Part of a small language model's weights.
Size: width 320, MLP 832 SwiGLU, vocabulary 2048, 13.4M parameters.
Architecture: rotary positions, untied embeddings.
MLP neurons of a small language model. Each row is named by its layer, matrix (gate and up: input weights) and neuron, and shows model dimensions 128-223. Each number is 500 + 40 x the weight over its row's rms, rounded and kept within 0 to 999. Numbers have three digits each. A neuron's up and down rows have the sign that makes its largest values positive.
After each neuron's rows, "fires on" lists the tokens most often at its 100 highest values on Wikipedia text that the model never trained on.

L3.gate587:497453467507567482501526490472516479510378538538495475513488515505498504562526496443478469513524532493565512538451464461554505566489472460496594433399457458525460481466543479472447446488497548563498580499471485467419507496487505554444511505474536512548518504522509536452509560510469467547
L3.up587:516485483492470475463451401541485505438407438523518488488429518518434474533505516459460427476581521457513462537508447399498526550613520471511528486561468576531449510496487497486551524538470546504483585482457451477520484503505533544499474464512464462559490499558478431530482496449448488519
fires on: "y", "ri", "va", "ad", "ur", "ar"

L3.gate637:468493465474544482486474510539432442529444486515516599479498459537534447518532493488520438544447516464541509520453488447492551482453484500566576488508510540511518542566547448527482529441475458476483489529447506516519494512558434467546572496488525493571508520508465493430556510455463506437
L3.up637:505497523552445468546482546531508503475435436520531494529458464508540454532452535465489521582539596498568469494510541501516501562436492515495416455527547564443540476508427537622506609494457499446547473517497549540479505511515502579453485499516478426513528498442427538498522519539452440471
fires on: "k", "ce", "s", "ch", "d", "en"

L3.gate644:487472504472457499467463493503475465570515496541514568436457426541537538421509465460515496510452478571425443441456568471588492551529578476493457488465526490547459472519541530419470544483512502505531475507508458431507518429462494538546597486515522541558527474495505476469445542465504436496
L3.up644:538542479480427529539457457578489532465489480448519519487485498469583492442466455511451481557550529510560526468469467496434478495532507444485535511480554488459521464551519465522480528492471434494488445525482504469390476481480508481518486521520550491490533536450481513536421471420427510450
fires on: "od", "en", "ver", "man", "n", "er"

L6.gate365:562499520464464492482496547458482436517482454450515484489475436564524480486519547587487504517550491502578536482489555438564486551550545479578520516512519529434488544549518552513505531559491503533487523516459495484494517507469479465552551470495501484523503507560485419440478519456432519481
L6.up365:598510446510509538547535489505424526494537355479465523519517509480509466487459488533576423509507459458521516490485405477508493510477536450496503480508528519470528501495605503570524421516452500529473490541448466551461542527480593471562472505495488584498499541614439511522481460407439453523
fires on: "or", "ar", "en", "tor", "ur", "n"

L5.gate437:503482573510458527430452520510486561485491530470466528496439536569533492540468506525397532508498547594512551492425458455532535570462528443512528429425495503509442471521424496619432592527475510441469479500530511505537486525441485499561550534520537546455520518521513488520506445508527472510
L5.up437:468506504409500498507523526466504492507471489498445497531503473542438492543415610519497459432525587514493439589541517538513512518460431469543478450490400515538456452513467480471521462480490524514554530480416477416474470548547541454442502564495544466545487502472576425527459549470481470516
fires on: " set", "ing", "line", "put", "ke", "ut"

L6.gate532:534468467528478489431575585516544486542497465520457502487525498465405481507497464489493519544551465577454507441481521568566539484512465561513460496450497541465479467541552507453448466489489488521460489439568437491582404512554513538533429410518417493519535535519547502501566502401501460471
L6.up532:540514464521498479550477456550538537515539444536438489537514504509456393415519569465525567544528499513533569528456513533540507511434529585498453582532575488456550505526458489485441465469537548459463508490492544574555500480498475498471483474542588521472562572538500554466571513465511497505
fires on: "s", "as", "cur", "min", "ish", " continu"

L3.gate510:490417435459554538451434473557424488524474553483451510503518552543478468458534567511415475527438566468558529525476455470512490527477476525546521537484423498539493510489481541543512521551495544506541540471491465395439469490501557466496528452541431500507504446507482520520521494503501457490
L3.up510:520514446503505488476528458554512558436504462517568528467537484552469587452498426477472484437567581482551448503428457515484513520517508520516530492511551556436506508487430546423481543536582534500483499496557487497580530515500486484539501405450478445476536499490527476561517485522470534552
fires on: "ance", "ri", "va", "o", "et", "gu"

L3.gate171:501474511529436527475454519535503484519449566427510493541549475545523503545561558505479523503461554514522468496533450516490507517417425477519525463467552467539545527517537510475499546505486566474524498444490528457536520499467454475431575545457558530536583575516628518461513505574446495431
L3.up171:511504476528535498511408515552546453460470474526462438410538535507506589522468473471518559551489555470457419536505532424516472503557500561443461559495481507496545500477525534473500522501558454549530496499545479517576490436512522500501573483451446554458553497467463477562491521452441443523
fires on: "al", "a", "our", "st", "l", "A"

L5.gate593:487485543506471582496510530485430449501482473512518450443478476491510544556477479515536441478452448526581467472532564471486429521572522532581472488523577547453473570498504533508497441550501430444466512466532468521493440564528483456525417543481509471449531516437494500489479500511472487473
L5.up593:428588567423496520461532470471490494472475509543540559465527499458501544458473441506509505543477504547510463527555564579509495550494508571472468525464485532482572458508488547522520512417505555453524542452512492482474478474501470487520501557504435457515536533464454439543489533506470529530
fires on: "s", "ar", "t", "age", "d"

L6.gate355:494563440559469486488549508556462476513514470471438557405566537505481481521510460520487488471515443548445483470588506420499527527504549533542464551438521493531575435477548434519454454544540485490506499547545507570638606408560537461498515516502481504501456588454465489548525497582552518416
L6.up355:447573452469465513476513501440475494521495505577461555461525477494587570441499460544563480511475509543500468480513543463452534489534506425549461481530523517511580501542458437472500487524490511414449532557487545505519457464500431502528490426556428473456540472483569494494488493498485529551
fires on: "A", "s", "per", "er", " de", " la"

L5.gate70:522487490525545439579452475468537478448490556509519535505518488481473567514482447484512465453533439495478482507520562565450498554499466509494494401464455467565487495535514550458453532534449511487451621467589507461503446515515505497517510460465545457503426541494517475479583460449470467497
L5.up70:455438475587448506469503480510494519461547522526480453550521556465438520469467540526435520430493555494549513534499525527462497503433538489508465533430504476442535506507473495462539478483486562494603483612522512488513535502458545494438581559484524533489421537460443520503507515501485525436
fires on: "s", "st", "ver", "ball"

L3.gate593:554479522549511549568513514515496523465475493489514520521512525508493533554485429481402486456542519530473513519512490472472519525466391456494498484487518496549444520527570460530465521505524521518455549428554434506549530457504463501461577504449548531524560513492484501544526535468493452423
L3.up593:504544507532421466499491488427500572452523501473509508523576471441554566513459408468487480495484493542463495526486515537461524534534463525492508604570468507493488499532493534560533465516566514547514472443591492499551500409585493504492517528507541412506487456478435496516419524508443554512
fires on: "re", "st", "l", "vi", "le", "er"

L5.gate577:507501484527583454504481558510515491489546498499420496455469463540397483462492566556422503526550561602571463494476481553503497481414519475498515450540538554554499440450537504498527494558531515516529551502482569470555462498554542472443479519541494555486556516504516460621583470502508508460
L5.up577:460511464510474523461482430479470506546493523528536510547434466463602505524478489425530515454563500545547523526502480496476504462475485459471494492531472510517402500449465446463428478426553534483552524418474532410460449507488503437450468488487501501546501486499388516529541505530533445476
fires on: "o", " Cup", "e", "ight", " League", "l"

L3.gate778:472383473457484563497421548503437479533441514522504606501441506527476494488582474444494486539535517556444496469546443469524485471482455483509549438499470512567424476519529590509514557522480563529516494491478511494517479465489451527526530527474483497533524469455537523532463524437453468532
L3.up778:486527543494490526487498524534463532535499502499546532542443529502460552425532457479491510560432433547544472443513439466556457450468485470502468491523519451506430454512532496568544471557427516570572562457500441491442490508434530561518475507499510485520560427411450503494416492552514453548
fires on: "ol", "n", "g", "ff", "ar", "'"

L3.gate512:547443481513557475485507494515471481487517507473546431492567482470489487576540482525513538494461465560466509503524510497589458553481468494538460443458477500573524488420554480542423489509434536489486611544528509484552565460490509499534479439464506513499543545465556432495488469463496455411
L3.up512:516546518460455541444435414492452491480487490533528498499505525489532512449503481427471438595562479560520522545518561550514521565507479543524529529460504576405447525483496502504525483548466577511466462496476587475509513529520452512566626562478483441493413494456492453516443486526515520501
fires on: "re", "ver", "duc", "st", "s", "ce"

L3.gate22:443506482466533551440446469553529505466540548558476508461502581507465566489516429511497439545517443522474570504449455447442518545525479573472475520483515522541452506555455544515527476506609471532476505483415485482571484528507527531460488491561490539505487530574525519460432503502546434526
L3.up22:467542494550520473536464515473522511476533579572560550483482491449521534508518509547498528527529552461517498523494442530481507496620483544542529588471534585491511527551452462439529497458506525509435504422457485497486458492539443490432522421472555513468539477521495572413493485523507539506
fires on: "m", "h", "le", "ar", "re", "les"

L5.gate477:458510471549534456506525502423451489550497486498435457459475506513460472504472545488514514493520523546431476518467484509453553502477452493483477535497469480532468431490539494485431587510501529426463508421470457467489420464496469495574503476421552511548592447526487537466419484527559530488
L5.up477:554511505443544546461460394473584433541537519507537496466490528612463498509496481507519473586501498464379444492548534518521518484482499583440524485477524394506507513472546505550538528484465546442451527483450466405462484486512561496521525514464511522502443347536542504538436425521529497528
fires on: "g", "n", "gu", "ge", "ph", "v"

L3.gate371:491491519524415489496480464478453543420456461556471542542507485488540491550500476509497517526565566534581511486547495555488520509470541520519464475487592567491487579562451542486524517476477511460533536548476478506542444508480452507532488497473526423542496533525429515498447487509541508452
L3.up371:499492554421518522407498542456513516482518496584522487474409490478494557499488416479530498592480479531485519472447579478488566472492537506499530517502478479473553483539462476548503504543489534526558463449560486534447449589610524491482458501554535521506524565545475495503562490442512521480
fires on: "h", "r", "s", "ur", "ö", "t"

L5.gate363:526405435494458516527510414484505497491495532508476594466484461511496548477573421438471475496561517448467496495430475463509527491527488414461507494462492442526429449495459541372518483484514544442490532531475480507538529477459460490517475503463497446477498479510451486510507432448546520526
L5.up363:448395447481479540518508571514563403483476499449508511425462507503461536470498423450512527498461525451472428528480485455458497551569444425456462478459477538528491464519524423385471503541484511537472577506559492416471522488489474547419521525519513510479519457511435474559471494536541488540
fires on: " not", "t", "ver", "f", "y", "o"

L3.gate257:496453536491622548478463485566493515594526451492539542508456489530475428490546405545448534497511496492521491436468547470479453462501524482484472445478430527510529507527509575487442491487454415595469477558511492497436534570554475550493570525510428524534462507545500569474477491491490500415
L3.up257:447488441508469479454551567574518468522538502401586541528469462528564491504449522529491502582497502551548557508486479540427492478495549493479532480532483567492589480517458475503515500495465561530497517497522457575542508490564495461503450497470498450489477486534513456569491454503476485422
fires on: "ian", "ish", " German", "Japanese", "n", "s"

L5.gate580:525472460556457468515538485541529548515517548439549490478503559495500462569484534508411524453486529505497479492448533542527461500503513502533531549507488560501470566529519553460495572478466439527585466493506457509513452541513446507438591463487499488467498550493495435504459440500445503482
L5.up580:508559407468488490490505493519525520442596460479489519484554578497528444451540519489522442461464510477521472486432457517503534483456507440489493465423489476471512523522501495494513504461537454514500517519448432446446583507538501423488467404446494524458455471542496524541488471493516503507
fires on: "ur", "ar", "ation", "ha", "or", "ol"

L6.gate300:550493496465490480490475523520465456479516395485468542480481499555548480527502435453434479484485532570504471418543531513456483433466536526545520526417471522490589353522563472455485482459530479538526526517466494557523517534504446463423484413522430449528433542458515443520501499523486481451
L6.up300:513522438496484468492429480538512537535474406487530529513507513452470493496510502451525464550561504509574524462461546486488537526464466494468477473598457445516486505543457569506500573504444548423456470506567514512540529468538480512532480448464555527532492491484585533513491445482464508432
fires on: "s", "'"

L6.gate60:513486533453517573443467548544521458516458441470496548419447465597526504477596446498481490488542476539520486492484515478504515499541539478616452518558478529469403479510487556567539473576446508557520526495493499446525531445490474485527583506480529474468504495474442470493494551539568496509
L6.up60:491542507399499521506418485501505395582468496362459524444529490538545525508504477491493520410460544500420472530478424474518562553515477479530542508501469560434496463497465488492513535476482500461573472550499503465490481480554608485517529599488504487494457468559542515463485584488468481514
fires on: "er", "ing", "r", " set", "ba", "t"

L6.gate41:493558509469475598505442498486487527451490485458549541507486517591451483529485558539437405452461490533481539522532499518501490562526511459498558480490533524474439444499480551455575504468547514428526463481477476531504467537493482487525532455460519466457407466472508546518481500561504480464
L6.up41:500506502498468497519511526522514523493530483477495461493549478551498503447551454564545448555460519548423522496510442510441479574586490518597493560471463588518440531439550533416494467522483495488498492440491523431486442510565489482538534478522511491554515510516513545501522445534523507492
fires on: " pa", "ing", "p", "ting", " Pa", " building"

L5.gate192:447531520526480521552416527468513515492472456566468477487513551541492553536549457530476577480529523474525489456554555478488524465462516468518463501474575504467522524497534544558508523494523547566488431493531509509523440435493534516516446514540403424511446535514418526397464486459497462503
L5.up192:500521504485505432439458585446481502462522508528462464523433485532482488445474506431511488523528510514486526581519544556476466401506540506516400456504506453517473539473485568533515485524478466516538486477527554490472466470514497460484449511603494513484363518522513463466459563407550447531
fires on: "ut", "ult", "ig", "at", "ur", "s"

L3.gate669:536499442495535501477444525478499448552460550467495553466441522492497537428595460469535446549525413488485528442537496515514528526539449474487552588529508496494440504522486536450479510481453505521478511501484446428517454535449458527503521468500479500541490488483455476430426555472556468520
L3.up669:443483413493467456527527482473461564509575528534519491441541586434524569489574483485491460499553478487481583498499434452460449518561426545426492476456494483530533487480467516485529501527566492543437503451485491498506456433505477534522508460492464427531527449528453462487462513509489515491
fires on: "n", "re", "ar", "at", "t", "o"

L3.gate165:533504550524437456535479533449485487523494436490481570628429453529474544600622470517528477477519542504531503525474464454499473542510452497519508490522584521468442503423506487473484478505535501479536469428477525476503542408558548442389546495448473468490475522406441511494514464514513506456
L3.up165:486482473486468495523497545496548485443563460519513520505471502569486479507478496531531443509435543530502500477449400532476495495514494428489478541478533487488510517474514532410536463506554606510486566554433498496509502411540439481475478491581522495586489488476538578484482499469417592516
fires on: " pa", " Pa", "em", " Ex", " Ho"